MLP neurons of a small language model. Each row is named by its layer, matrix (up: input weights; down: output weights) and neuron, and shows model dimensions 128-255. Each number is 128 + 24 x the weight over its row's rms, rounded and kept within 0 to 255. Numbers have three digits each.
A block is one neuron, or neurons of one layer that tend to fire together. After each block is what it responds to, as a language model described it from the Wikipedia text at the highest values.

L10.up386:141103110130128099080085108159152126129110143153162154178117121143135136150138095163136083189143116103106150094138127106132132183174105140141133125116123086160130159175142108184127092152149153137147126114146101137099095124172136114113110128160125153178160135131181130120119096115141160132127110179094107090114088139110119108118091099131113125085140079113123181102099135103139162141148
L10.down386:112109177127103129156106124166117095158141112139149171109119150134133139130122187106148143086136113143132159156171110158138108127095144154136104091122110104110163123117134100140112174100133125111113145144108116133153129146113132139160132133114103112106142118112081143103122113171108106127104149107116103127142114117122122088123118127148121128158139130162133123152101122120136132081143
L10.up628:115093126138120129125124124127143120152109161130150189106157103169141122109132076111155121136155104140121116118150150120114145181142106093138131133123128112106158125108092141153139087137154089091115144128115144140099078120091141125144099103079107127114110137097158122125136143106085131134147121170105118112138160141140104135120139125129136073152112091091073163121123128145182106142126
L10.down628:111095125115128150152094107094159108149175156124130117112107155116133127125147130121168119122162116155100120125193124110131144139128110159119149158139126120118082083132130107173110146102161114145121138144129126158110098096131129120120124122158092125160125121164115108125079154134127109137123192141135098106161146108104150154125121136148124128166137138122082141144144134073143124137107
L10.up1162:171138157142116137106106130092141133114124141159126130119164131141106139119119110119107086135122147157125143135120125140119140152125117125137137112120148129115138166080123145105139106099129118147122144131109107124096096124134138082105152126115164105079157095120116071118098177132118128120170126180115148101142120101133142145081123130111120165138172119167115172137122135139151139160124
L10.down1162:100108127123134117131148146125150132126136114137137153092143166125151140152146117106137106173116151117127124118078139168121140120123058077112118154151162111099112143154180122117174138081109103154153132107069108093101122147152122091107110146132084106104122136120123113161111120173151084103141131104120135149108134090071199143163143139152157128150152122160142108106090114151122129136103
L10.up1246:154142130069105139117131139128145123155105120155104137152147123119120134147118104135123158144113115117086105123139173139145119143094113116148064174094140119126158137092133135145116126149126111122132115130140128125130124153117133118133161106157120085116137181078108109146110163109124160117124134136138121076132076175142163129116087115125116191115117137110126093113142107091140126159122
L10.down1246:120126114173114149154122136097153104142076119137111115131140117127083120116157123121120154170181114122120145118144143145119182083138147132137127146139152119133111131137118140110123128134190140109119127104137148163128131132128104106143120091107104096168140067150157101145113125109129161107173115124170163193107143079123108118105146135116143148128131154147142126126129137156138086152116
Description: Word-initial "l" fragments. Mainly "l"/"L" tokens that begin a word piece, as in un|locked, Line|backers, l|ime, l|iving; also table pipes after headers like FG%, and verbs is/was/been.

L10.up180:127164148154146122176115113126129142149117089136117105102164130111081154123145167136133111129113153173074122145184117118145103130122162157166162175107114127175146120124093101152113125116083105129162166138124144149148142105172154126125148107146118157121139174122080144132155130129112118146141117141127068144147161127139165093115164094143123151111163151127105143130124122131132119135159
L10.down180:147115131110144159135113131147152134129105095122150157174139110145127115164159140136115108123109135097113063095103105096105104141102151145108135148140180167135167145105109104147128125162112144149148126142089060146086121146131135137102110155135164093133118160123129123123132141145129109118128172132118106130096165111094156077120133146115103115113176185133131141133157129128088130155129
L10.up190:092154129150180131124107164133146141099137141141129123124138093159140141103139142194143115104150136137083081151186131121139129092144137136181159104149138135155157117107094128146085173093118152116144150154154163110125098148057132131119131108130095155147139150117130162090159131101121123109111128134084145114149114148095118126104117161134157122146154085111132107126143159140128116118126
L10.down190:131166110116125120123107129160144072118124098123149110129113124195174141144117137158128131126131088141116164166125108124116103106145138126120130164091090125120117135073121080146141086139159109137143108114142099142121117105120125134102093145138162146130161097129119090139125137126119144147177159139124157117109153131158178127145094129147130136121108156114140100145120151128112139099144
L10.up298:122143122182172079168119100089109118109146112138108104119143133123126143115103128129143098123142136098124136130141168161118093081100161139141135137113041103136099170099104126114166152174123151128125149088088151174142116142153139166099163123132110162122162161145120172133105140122106085114158140172081071160118127135138155140130168124120147126163145135159120111126161170123148117111133
L10.down298:127141163161087128108084146133125144145120107130151131131115078130142116095129135165153118157144115167113142083124143092170104101160142132163128121111108126114114148136127120143074096129126103162152134133103139134128109155077100168102125107151141154156162128124125100146139111158153101107132079157089103141111176142133173128127149142153119109176094197116080140132084143145108137119142
L10.up1277:130119117169141118117143131110142090150100093147106109137114137141083127111109112177166135106121121105113111126129174142126160098137116146143123119114092103102086106115109103132140159130130159103128143140150154110145123162095085100127143127128127122128101158148118120129167140138125131155188150143093146090118152106123129153140139135140105146124095147133088116113166152145110085164112
L10.down1277:130139133125157119181105133105133104149093121141158154129148121163148118080104129108131088122136114135132105166141136120094168158111108110135107119111141132140121150144152136126122104118112125122181133117132107125103109105151106104086160084102090124112142143097118117137156101161132146097112150112088120145156141168119143151136128136173116126133124170144103104106136160134143138150137
Description: Number-expecting slot. Tokens after which a number follows, chiefly month names in dates (On January 18, 2018), plus table pipes, commas, in, and, °N.

L3.up1312:145152130140119080166167133127171112099125132152133102148127110143155128148120076090151116137133105149158120101157133139131107125136111128138126159092139118137132150118119136102134147095155124150159142103129110084090142131110144115111179158118104139095152079115113119146114103135113098102119127115104056110121135137129178092150127111104129119139117120105108170134106133149111138124142
L3.down1312:112094152149081139144204064082088112082137164072121129124098116131139155122170163112118136183110147135117146146133163074123101126111136090139106134110136159096080118142087138164138133139145138092149155148153152145102160101125086071118109140091150127157144142119137126114127144132116146120162104134165098112138089121101099151140116114122167151138118109136159111124118191142103137106154
Description: Determiner after preposition. Determiners, mostly "a", opening a noun phrase right after a preposition or verb in narrative prose, as in "to a", "in a", "in the same", "for every".

L3.up1332:140101137140113126153117110112151136129136135112088109120171126122142119146164136167107155188106103109142118115117121122111111106101154087158122089165144144086153109112116118179140128158137100138110155108175132136148124154135123103126154093069137154087139139147138147133111121154111086134133097103120117118142104157092115143122125098104118131139107099160129127090097109115154150130166
L3.down1332:127113085133105165134127130099099174147146129146080144130125149125150128181178122145114132110100132094124126146106107115129147137132120116137081131148089131099117115112121147169154087092127111147166123116129140133082123149163182114134085154131143131123154167148141100126117154159121120165137118092143124120129106117093137118156132091132104127148135097156081128103188154127152109159157
Description: Short word-start fragments. Short one- or two-letter pieces starting a word or name, especially No in the "No." table column header, plus O in Odeon, E in ELAS, La in Lauderdale.

L10.up428:138142119095165134096139108126142143105097146117101159145156080122155135109157174129159136147141149097192141070135140129140165132123110100137158093115085101094129095082092091128165128125104122090145137161107147060104150124101135110115136119137123093136180109160099119156174130144120141126114139120128113096121088152093122158134098122111131180121083129139136113137124114101102151149109
L10.down428:139105140142103149150173156143109106090138127111152152111148110153097140114167126146137148102165139115145086114154144111113167116130144145148134111105122133092095140082102140130150132126101113145141177127129124131168149107122146130112130129128185183110160165198127145142110119121096135126077130098115150100140119146110134119165144165085127154131165118147105135126144144133113157102109
L10.up1097:126133090122062088112150139144134095167129112144074151118112137140120119100125143115085121180142123112116141173121138084119139114166137115102109129151158150151074095137093117176138110084137094119162128130121131164138130134130092129080142115143134140145118145141100135161161123135097126086113114109171106118127132110079115142114078161096131134129085132142103139100161131131154163127093
L10.down1097:113127155118145113162189136137149142121138098124167129171108146153154113141146121105143134113122138093118135143121160132154117131116136128107133122063128118137164145122112151166155128156158113135166143140117102108215146125123079152105108096107175128128103127079143131118127144116150109145109109117140090143097109137162119119085135145118133172088160142129155119115170080124148121106123
L10.up1222:143133145145117125141137138106120080119096116141112117131126124139120143135114110143129127169100154135150156124142153117106112102175165093143145075094179091156153122174118155129159127091118134140153158102115134145115157131147102113124131128107157115124108119142146096132104129129127136129113152113127140084137110093083110092113109121167074158104092082098141102125104129134113118163097
L10.down1222:070103146092112147120138129122139095135151092129140130140153134119118131100135110122118135155121133090098177146104114109150110141089155154110163101130177141143102119115122185079118149102146109117109148110116134120111098122110098124134159139101148115157112161148138109128107174139146135132129142129151123097128145142122132143128134123127123134115136150123136121105116134088118105119132
L10.up1233:127122161120100148148102134145137111110153177126127145135156147124116122146130137122133149215086130159137122114163138134119098151157101157125157108133121119137141156100111130121143091147162122113112131153108097116139135118103122111104121085128137079117124127158089123157129184118096145171105132112146156084134112153134158122082105143143137155144149132149100120145120131126138152099097
L10.down1233:188087122171148143144099078144113167103124163119100122153124138122122138166121134101109132122124124117098126119126148135133142113127119119115092127109168146116071137117116124139061142106086061127115103121131135137189128121120119138147176132096148144128120105117105178111102114170132112132163142117126133116095151152058145101146141135160142141150135141155101153105124131165113158113147
Description: Indefinite article "a". The indefinite article a/A opening a noun phrase after a verb, preposition or comma, as in "co-wrote a track", "as a result", "A new agreement"; rarely other determiners like two, his.

L3.up655:137152119123144187136165107121143131153116151104084137161116116126147085113126124144146085161129132131096158120139107084134103131165147106112080172149131105164116130151125134121113111117149115099138085125110132120162112142104131129136121130101050136121154136138086117111102136118103135150138109128101138117133169146145173108125107163112153134142122105107139159140139138140147119166125
L3.down655:107146135133109112129124103139108132143137115110137129145120130119121162131153129144119136111085140099112104105125108069173128105128155142121118113131165161121113110102136107112145165159112126125151095135128135122161128101148129118115084112137109107158127094187107135144101144139094127101103104127114130105139111157117144121135094132163154113119107151167140108162139131118128131151130
Description: Compound-part consonant onsets. Word pieces starting the second element of a compound (Mill-street, thunder-storms, Blog-spot, hair-cuts) or a word after a quote or bracket, often s-clusters.

L3.up1465:168084147143090134108124191124138077092112139128115137100138146112115166113132106112160136126119167121156142131168124147114103131176161135127121109167095115177124134092128117091118102143125096146144157149152163140152170109136090105092107143090110133102129101134147139120149150092137132141119136147150129107153152174153123122058115178148127086127133145150134142112139086161125138105104
L3.down1465:150156121125124104124148093129122128141147142125154127115123119119132124123134118106091116159175117099095128123089131133165133086115065149120078118137159168071090085128101076144143170113107161154138139094123122088121113171104116112125120148134174130121147115147151117155104116124104127129112106130150151133126098149123144193141090099119156153155120129124111097153165142105118109099124
Description: Clause-final comma. Commas ending a complete clause that is followed by an add-on such as and, where, but, or a participle, e.g. "in heavy seas, but", "magnitude of 6.28, placing"; also weakly final year digits.

L8.up5:145113112113159121094102114138131115148168138133120141088134137127114131075135152121080160147103095095162119086148129160116105143108126101141112112132113163156147114102110156166129104137129117130122140155161135135123120126104144056126165151121124130146173098145148134123185103173123122111129177127114125142140102102155108148119148106140087114092108125115114106132123095152141086136156
L8.down5:130100113104122186168172122126114112124157131129149116125086123117109143094137156130115183098159100150141143116085138140107131179145112106135099123142114171096144132122127105116115170149076096122144176154128149109145118091171113079146131191138101104128160118149147148145150158134103148091093144143114173132145114096158123107107118092111099110127134174137117089115146106130131066116148
L8.up1021:160170122113164162122096078138153143125091163100099133119138167135117181159118131145168105147122141125132146130133117160124145178186100167111127148139127148138161142115090143161095159129156148130168106133160171102136152132142142209076171108138124127151140097133127147126102152115139105139067144145153176138109123174157122139149137139142151120139121101104077150115137102139158101134104
L8.down1021:174144179142140099138124145123164149181092128114137132099153116108099172105111140143160133119147097153125099134075096163150149080120115135131113115085162132122128200170127133105138134088113105126128115098107128114161122117141117145169129123109147178126151117168120138149119099104108084109112148114138119182127133138147137116129135110140067147122091109149129156099112134142148132109147
L8.up1165:094142133126145136161092154140101158117135128101142135139137112121113140131087164112133120135104119112144095117151138139115133083168104083136119137095130131128162097097151112150132135115149143097121146136165093157126108143114128127156144090123145086111148073127125143133112139162100108095157133111100121154118139170132122114141141142108140123108106142103094118138146110116149152154136
L8.down1165:170180120123171116135104123122113122149151128130122149123113130117100112140126103128056137132112119128126131119146136153144099108145130146166122103126146148123146154074144119120135160077143140112128115156118182096089142151123134092127153143151108124114132140177148158132081172113138152117100097110184110113154134148107125135126101174139160116136097105134094122181118122088122149148144
L8.up1288:107112139103178165141123109107140084148113138123121147114148116130160151142174158120129138147109159109106106123162146165107137121159095117129164143135137149074166158085123085144126132123129111104101094162155121128127125147134119169139128137164106097116165114126080164111180127097134091148140114143058126152113068134131140163101112130116149098088161146156137146153153159102098130143100
L8.down1288:155101146125096154144099144155100096156140162133107131142188156120135106127113118106109096179115093117154160091108129087095135115140125145129196161099159143138161170138082121121082116103115100094116109182134181143132132157082133043121139090128127134143110115122130166147146145146138135131092102156115127120149130149114149175123088083148136130151131103124120121183097125093135113117091
Description: Start of split names. The first piece of a longer word split into tokens, mostly proper names and years in lists or tables, such as Le(ila), Le(ung), 20(17), U(.S.).

L10.up328:163163116149102130154084131130144101168100095166107143136127136155133129120169121154128095161154118110156136148138119154081134125118112145153113096137132101142086170107127119150169118177123129150161125117112115170145143101095193137099132116113114093127122120157172138110101098134130109141142099141131188135189116140126112150129138146107127126115098126084152146153164128154157138164062
L10.down328:118130129126110130145156174167146137122102129157139174140116119135113157112107145113114067109137124119155136140108147139125147112127152169135100159106118096126138131149158093099158133151146134106132153148164146147123113136157087154139144099128136162094126143096127139116123105131143123135101123154118112087052103116202083126128138119119128116049144137134093105093148114134118109176156
L10.up653:117133111127116137135123156098183145134108162140135161099145134129126183143077151138167144159138089128151127149114128141122086113092103142173080106142129154117151124137177095053113137143125120100133172136157138097111098139181147096112139115153142137097140162107098107124137153109128157161160155098137123185078113107153115100133096208131173133172168139101099128123077106118119151113117
L10.down653:106136112076140144104124111108106149066084124135138093164119108155118118131158099122077136142130138156119099142159150136149149061091105165104185187128135111126089117104149157186145102113158137154087134100133130102112123126138121115107096123115135098104160097099122142140138127135128148136157081117090132119132119138107124101115141104079103133142107158130128128143112133118120135084109
L10.up766:151120112158124126141158081144153157127136133150134150126137133160091166122108131119128104116076139165132151123159136090127100092146130129138092105144112140113137147148117127179124121103108143092105131118088178171121117162160158164142112123147130139135126100164105153140138127136087126131147143194115108147142148122148120086097115156119110101145100109124112150078169097095081169132142
L10.down766:107125097140120113162136126099088081101114176114128142114125137107114160143138114136127131088153154097141118078094113161113129117100116153119139159131168150138101104127120160091089137146146118102129151108185128105151077124133110131152156109129103119118116180114148152102157160135138102100141142126157184105048135184154128147145140152130118174146124142176170135152127112140123122147144
L10.up1267:126150135151056132143090146161164167135097170140095131109107156160114096121121099117128146103156139140133148114153108157125164118117130129134102145121121115114155142117125126102133145155129151124106132121101138162157102134086083120166153120187117078106120141145117133147143122148100105159117111111128131100137146104087095107141119104112139117128122114140135146149164156157181154129139
L10.down1267:134104097107142139123153164104108109174117119126115125138119127125131098089131135125132108101106102136140127108112122144133116097144086124141095126159088150104125127122128129118107136115103119083124145123145139138143180137121140159104138134148137115103129148151114136115138129109170127137123128165110090106097113131060111130177132128117105154114148116156130101118114150106125109144133
Description: Clause-extending commas. Commas after a complete main clause that lead into an added phrase, e.g. ", and wrote", ", including four adults", ", with his".

L10.up516:103100130131156112161082155126093114136138135118145074133166111138143108119116133123117127136101115174110147156113113121154130104137086135167158149118154110146117192122159103122123124161148141128129123125160126167119139129096109148123091142130127151162139141149168163116136119178122131116124148136169141108103173132155157109116098126131145138163108079121130120105161107103157146137109
L10.down516:127169105150166133152140125149169102109136111113125122144112124157102097135136119108151120130111103131160100115149115122114131143157157131141139125112121132112139113165132136122121122129126158062147119139126112152084136127111142140120128141104131111129118150111092131115141104126126138129146080103087146131128105156125116155137121109153098153078133083180131116099134146135097152151133
L10.up618:108158132091163186127145155139122143151129091112131101162137118123105086120107119096093142119100138147093098171126132140131155151120135109121097116099076140119123134117110114087133122153154102150144112160150082127127162138136104130153115105183100157109129116174110135182095128113138167140148149124099103111114151119109131124130149142097112136113079129110108167157145103110121152097161
L10.down618:159125131135155091152137123114111147146104127136141136084155137152142106118079102131100109099126138124146126132124146129138102113174151131149080078125086119142144093120110161132135144066110122147101150151119155136187126152186100124131132116106173104103127135145184145101138111093103115120109094102142123148100096111120158119116095161145143111155135093151125115116118137100146130180101
L10.up1156:117128093146122107116082152112097113100143161159106110143152144119135124097149152146074093154094126129124122102178155181128136141124130105125111147102139177114148128109114124139166103117130124109104166104110106154107098124100166136085130091146110123116121105163151153133110177114107129161125151128141120153093140102093138119138147081117115144135107118139119149155131160113163140098128
L10.down1156:136114096148120182112133101106148118153084123072129136123069135142107132114117138080060160116138153112181165132126165170119147156112131137105156104054122134129167117117121183127126120103086131122200142156119153139110178151134099079121156143164123127134149157112101101128126099134076120108162096122121114134122105135129125127135113130119127121106154162151113138160106108124153115137162
L10.up1436:114127057135174154139121123086081117131143147120093152158128159126100153113143111153126166155110177106123131109112089111115144140163130119111141132058145152150132121130140131119149111115125125149102177124137171130112157148107099144123108098120072097118146091177111163141083175098092098182136097100127143124152141161132153169103120144129187131137096097147073131131140110130139139170137
L10.down1436:133118130117145136141123099131103130155061153151150135136125125114120096183130116122168128144126095121149143146089125130111116136149128149075127153116151108153150153148109126114116162112139162181155118148122111111125182134135116134144082145119111133066109134113133148159121128125122141116135110144145115139165083105131102145144096124148160108142122140103104126115156110104132161077128
Description: Foreign-name first fragments. First word-piece of a multi-piece foreign word, mostly Romance-language given names and surnames in lists and tables, e.g. Lo(ire), Le(andri), Pom(ilio).

L8.up315:125130144087118137114187110132126130140102155173133143128130125153084152129097117142105114143148126116098165114123116116156136112085114110120126167160109118119123114137118129115124114110119129122180149126109135136144081149099123133096088140102142112129120158105107116145113137151154116083112133142146125101146148098125109128119146130110103133115122137111125130119084134109094128120089
L8.down315:102089117162140125136150129137130127154142073091109157117119140134112101159120144112123173126181106113108140131117153118135146150134151141099137119103116133126148092131139137144135138119137152142111119109132100120145163080137114111165131135107151129140112086174150134109090131137128171109132117124154116121156113144134109136107173113137127135135144110121146116109127076113106086126152
L8.up449:111122131136179151087110112108112094155140109130146157125146088126111147126135066159119127143130136139098124127098130175127144104149144109185075137133132160116136129108117137165165145111137123116094139123134182091124131142119177115150123185131111133155082117131117126156129141132093124117119142135144106165149131090081115103118110158134092135120134119113142110136143114145152096117155
L8.down449:152148094127141120151148096093135157114142122126132134109089138148091139147100152101109097112135159154133169110131133141127117117133126109097142120117075141155135077158156151145113131156140123121132158111138125112095131132161115101132109174124081153104137156142111101125076133140149141155123108078143139126140073132114135127145141148133100080098141124187119125137131072112112114159118
L8.up707:133150170097164120114136133107143154101119136124149124134196124153146158107083097136113074162120110132131162108112166102112127124109110081129105106127121103105095125135154117100121118148134144131132159115139139129134126142130128095140098101085122160085154167107086097125134134135129148150126162150125113117134126111106170137097149184107086137115151122118129162100125141139100110130138
L8.down707:098139111100103177120117142097132119151116120095138102154151085121118112104135133102100136141117102091110134146178121137122136104136117148130099139146096113153142082150115160159116107120127131131126157106143108143070167134118131120083133162160102138150132141178096154135135111088114104174089131145143129117110133120128120108167185104163133102140176144137095115126126101139112113109135
L8.up1279:176145125113126150131115143073124131148069106140118152114113135136148179134142117148132142126143195128147139101150122122109127132136122103113143100121098121101082125136133102140130117116136095144179128121122151096085092138154091104143110134109137129149118121055132138110126128111098167138131108135143118097099110128121112109144145113106161117141151116135116147135083157169109160138140
L8.down1279:116138132149122134132154119115097106118133130133052143103104134144138142114158148148168146095162140113149166135117133122138136123137157173098144113090133115088106178119140116146160139098138108144148128158134112109116081087124120139148122094146172150146157160155106123092139121137102154113122123112120135134139141145114148120175138129106145146118152110164133149102153149129136148133138
Description: Mid-sentence determiners. Mostly "a", also the/this/their, opening a noun phrase after a verb or preposition (with a Ph.D., provided a framework), plus "-year" in one-year.

L8.up289:096130182110168109125127113092096127108110125121110128146142148122110148145096141141129128157101106120120126124156180107159114139146153093154111137141116174153171187095102104152121105112127176140165125156106137126146146135069131096174125131140099109110122144145134147118080147135089104092099093186100125082122127102115109145137141155168092141106121161082133150143122133140101135185154
L8.down289:120134121133110145137124147165139165142138132104125187186131134101144116125157131140125160138124113104144124099146127104109110145138127156149097075115137163105104130101126123134172088097107133124182134161139100126136127165083104115163119120108110139153116130099154090175081144117121134134169163132124095136117129142102130149117143179144157140155126155107111114145121134149149107158117
L8.up379:162154097095138109154158132125123131129096115140119137128150099100113100150106122115150133131192095147127123134120094124102088141089154112145070125165128128136136114119137141136122095092119130098125165149158136135105129129129137140146150117101114129111138137132156120135138112113121158110116104107143148077152068155106138133120123118131104160173096135072138118155159119107172125171096
L8.down379:135125123154111119140131159121115106120115117132108102160112078167135101084117099120150116131128130145114127136151136135117110114141101142129107136108149154100114139128095147095136141164179118118125154093117131116147143153133103116135127108137130117131122107081111093190106096131102139142136101134111100140127136085113109076123120100149138113142132109151129093089135098175085102127126
L8.up432:156141157136128168115056153145153111128141172129109139164116153133132117133120128182128144162113120130135121152117142138131124105124109100165105103150104135127149155112133116106133118152100169120085142155160136147163119125152161083149128148151120139099161110129107152158101150119106141117191112146133143135141106151137138144135132163111082132162100107129119103127148087135136121101121
L8.down432:142122123121156135126180159116119116125117109114113150128145120132126117176146128135163137133073119159083121077152116128159085120116099147133111096172120159109103166115156105123099113133129117132138122122172142146093141157109128136155139086150113132150121169119136150147096106114130098123128149103099100093147129108116131087097133136128105143168124122082089136123101150105132112122126
L8.up1522:062152155082120126163128117149104121100147167146106089130140107142115116153137137123175111153134140118112156161159113092148125127128139127136091140140116130181121164164142123132140151115154114102139099122109133135137146166112109109120182132128098151105131132126096132170145152111115085160106145149142111126151118144071155122110132124115087127142136148123099084131098132122167106160151
L8.down1522:120111140197115166150119127100154127163165119145145131128138190129127089135103144102101111099115127163134127124127113161139131153119131117142091132123132104173159149135096133109149135167131128110162127135086118115123155129131117141132100076107130119127111108126137109108114152120147107120115120153148134120079117146072138123136072131145113156093167129121115130152194104134123117104102
Description: Word-initial consonant onsets. Opening piece of a split word, usually a consonant cluster like Wh, Th, Sh, Bl, Ch, often in quoted titles or list entries (Whispering, Thumbhead, Sketches).

L3.up44:150105118146147120136124109123129120132119109176155138150119148099097101157109084042105154122149171128116085131132135118118121118125135114140150123139090138154124114140157145106129115140115150124143181117136116104107145142069162150097136120089174109134113071093090127142105094093122117128124141158147121169131125142107119151156135156149107194140112142145108136110147153125194127128089
L3.down44:170131111131115172133101163110100129134139124102094120135137143153168143119148135118105117201106108106129087150138143170159138090121151144185103134094131130148126142115133148098122129155126133129119096123152132126123134106115147146101119098132069108129098114166148127130089141110137075111132147117143149119104127170118113137137138155081165135137108146167129076123094156137112093130072
Description: Table cell separators after numbers. Pipe separators right after a number inside wiki tables, like goals-for before goals-against or votes before percentages; also closing parentheses after country codes (MDA) and birth-year digits.

L8.up572:127131163113122142168127172105128136136071095202085083145146114149083147097148131159114143148090115106100099117119165127164143122101167131100147130133129125075149116122133115118101192075105136119166142115119133148133103165133137075139128106117129111133137134135128097131113088118116104156124087140124116172126113117113173132112121101144130148155152137154146141112124154153108115115116
L8.down572:132117117138170130148083123148147092080103129138127142142122127126116173118123141191157161145156067144143121136156112123113113104120170144116122143094104133106148116093122138124155089142108135121143159137115106155144112099139154118124119114106096130135137131120114142120182082110079153119137131121128103156131150110080165157168150093151111113112168176138105151122141121171115138134127
L8.up923:163167157112141145123107113123101171134115100116133167187127144144151104077157129101127155138140076152120139115114147100148130132131135090098150174149087142133082103132070110140112153147126109159172154116127164139128123149116137097160111154112125139084126128107140139119133069144121134113118152115111165117121166107143147127132131124128142145122163125104151091126123122148091165155063
L8.down923:099157131117137133150124120142111144142159132084134167141139143119180110141127102158143152116130116118097088097127163114149178124141085159149099154123151143144089122112139158163125123167156139135137157120141110126134130118152153133142127105189151126113117111145111121160137126152106157168157093054137108126132134122131214089102140087134112080142087140156148119129151112106082122200085
L8.up1413:187156111116112065116134126139131164141114097145135164121152096113137106088187163128135131107134139161151135097135161133130169126176145142123133127095094122171124135162118123170136119102121119184161158115150137128124123174143154131171128133107136125084102156130127159107081152124120162122084123130120144146150150157108152118112092123150125137123134113131120107114140120129113127122132
L8.down1413:142082106084131090078153131171145100148143131136119138099106103122132135123160167107121132123110134119112118131114164151114133125119159123134108174109132181115149115134105108135164112176141142160145137106128101124142110125135163133140136121124143174124101139155113115102112151148168136116146114125090119149126094112144080091147144093150108122097110145124099137167118119107121105190120
L8.up1487:142124107126155111129111072147078069114097098129139160158165117173157117066137139101139144133116130133120167103136115155105168078123091106115114164095103152128094136140106119164136135129090111140165140136134113144107139171121115136133121147143107118123132103125161155125119149147110113127109096105075149090150117090126135120116141122124137133164128169111147114117110100093128106131092
L8.down1487:171132113137129136139132117152110146147123132115128154088183113139096147137141112130172124152119152200097088144138129085139094145154148117114110130091124141149137117141126104138129138111134119140126134144147123116113121145155136147104116095145117139099077160149110095092123108151151110126115167114168089147126137106125119103082159083097135142142114147126171146056122149089113157133068
Description: Value end before parenthetical. Last token of a number, name or entry in Wikipedia tables, infoboxes and lists, just before a bracketed note or next cell, e.g. 42.7 (5.9), 1963 (age 62), Sub-mission (rear-naked…).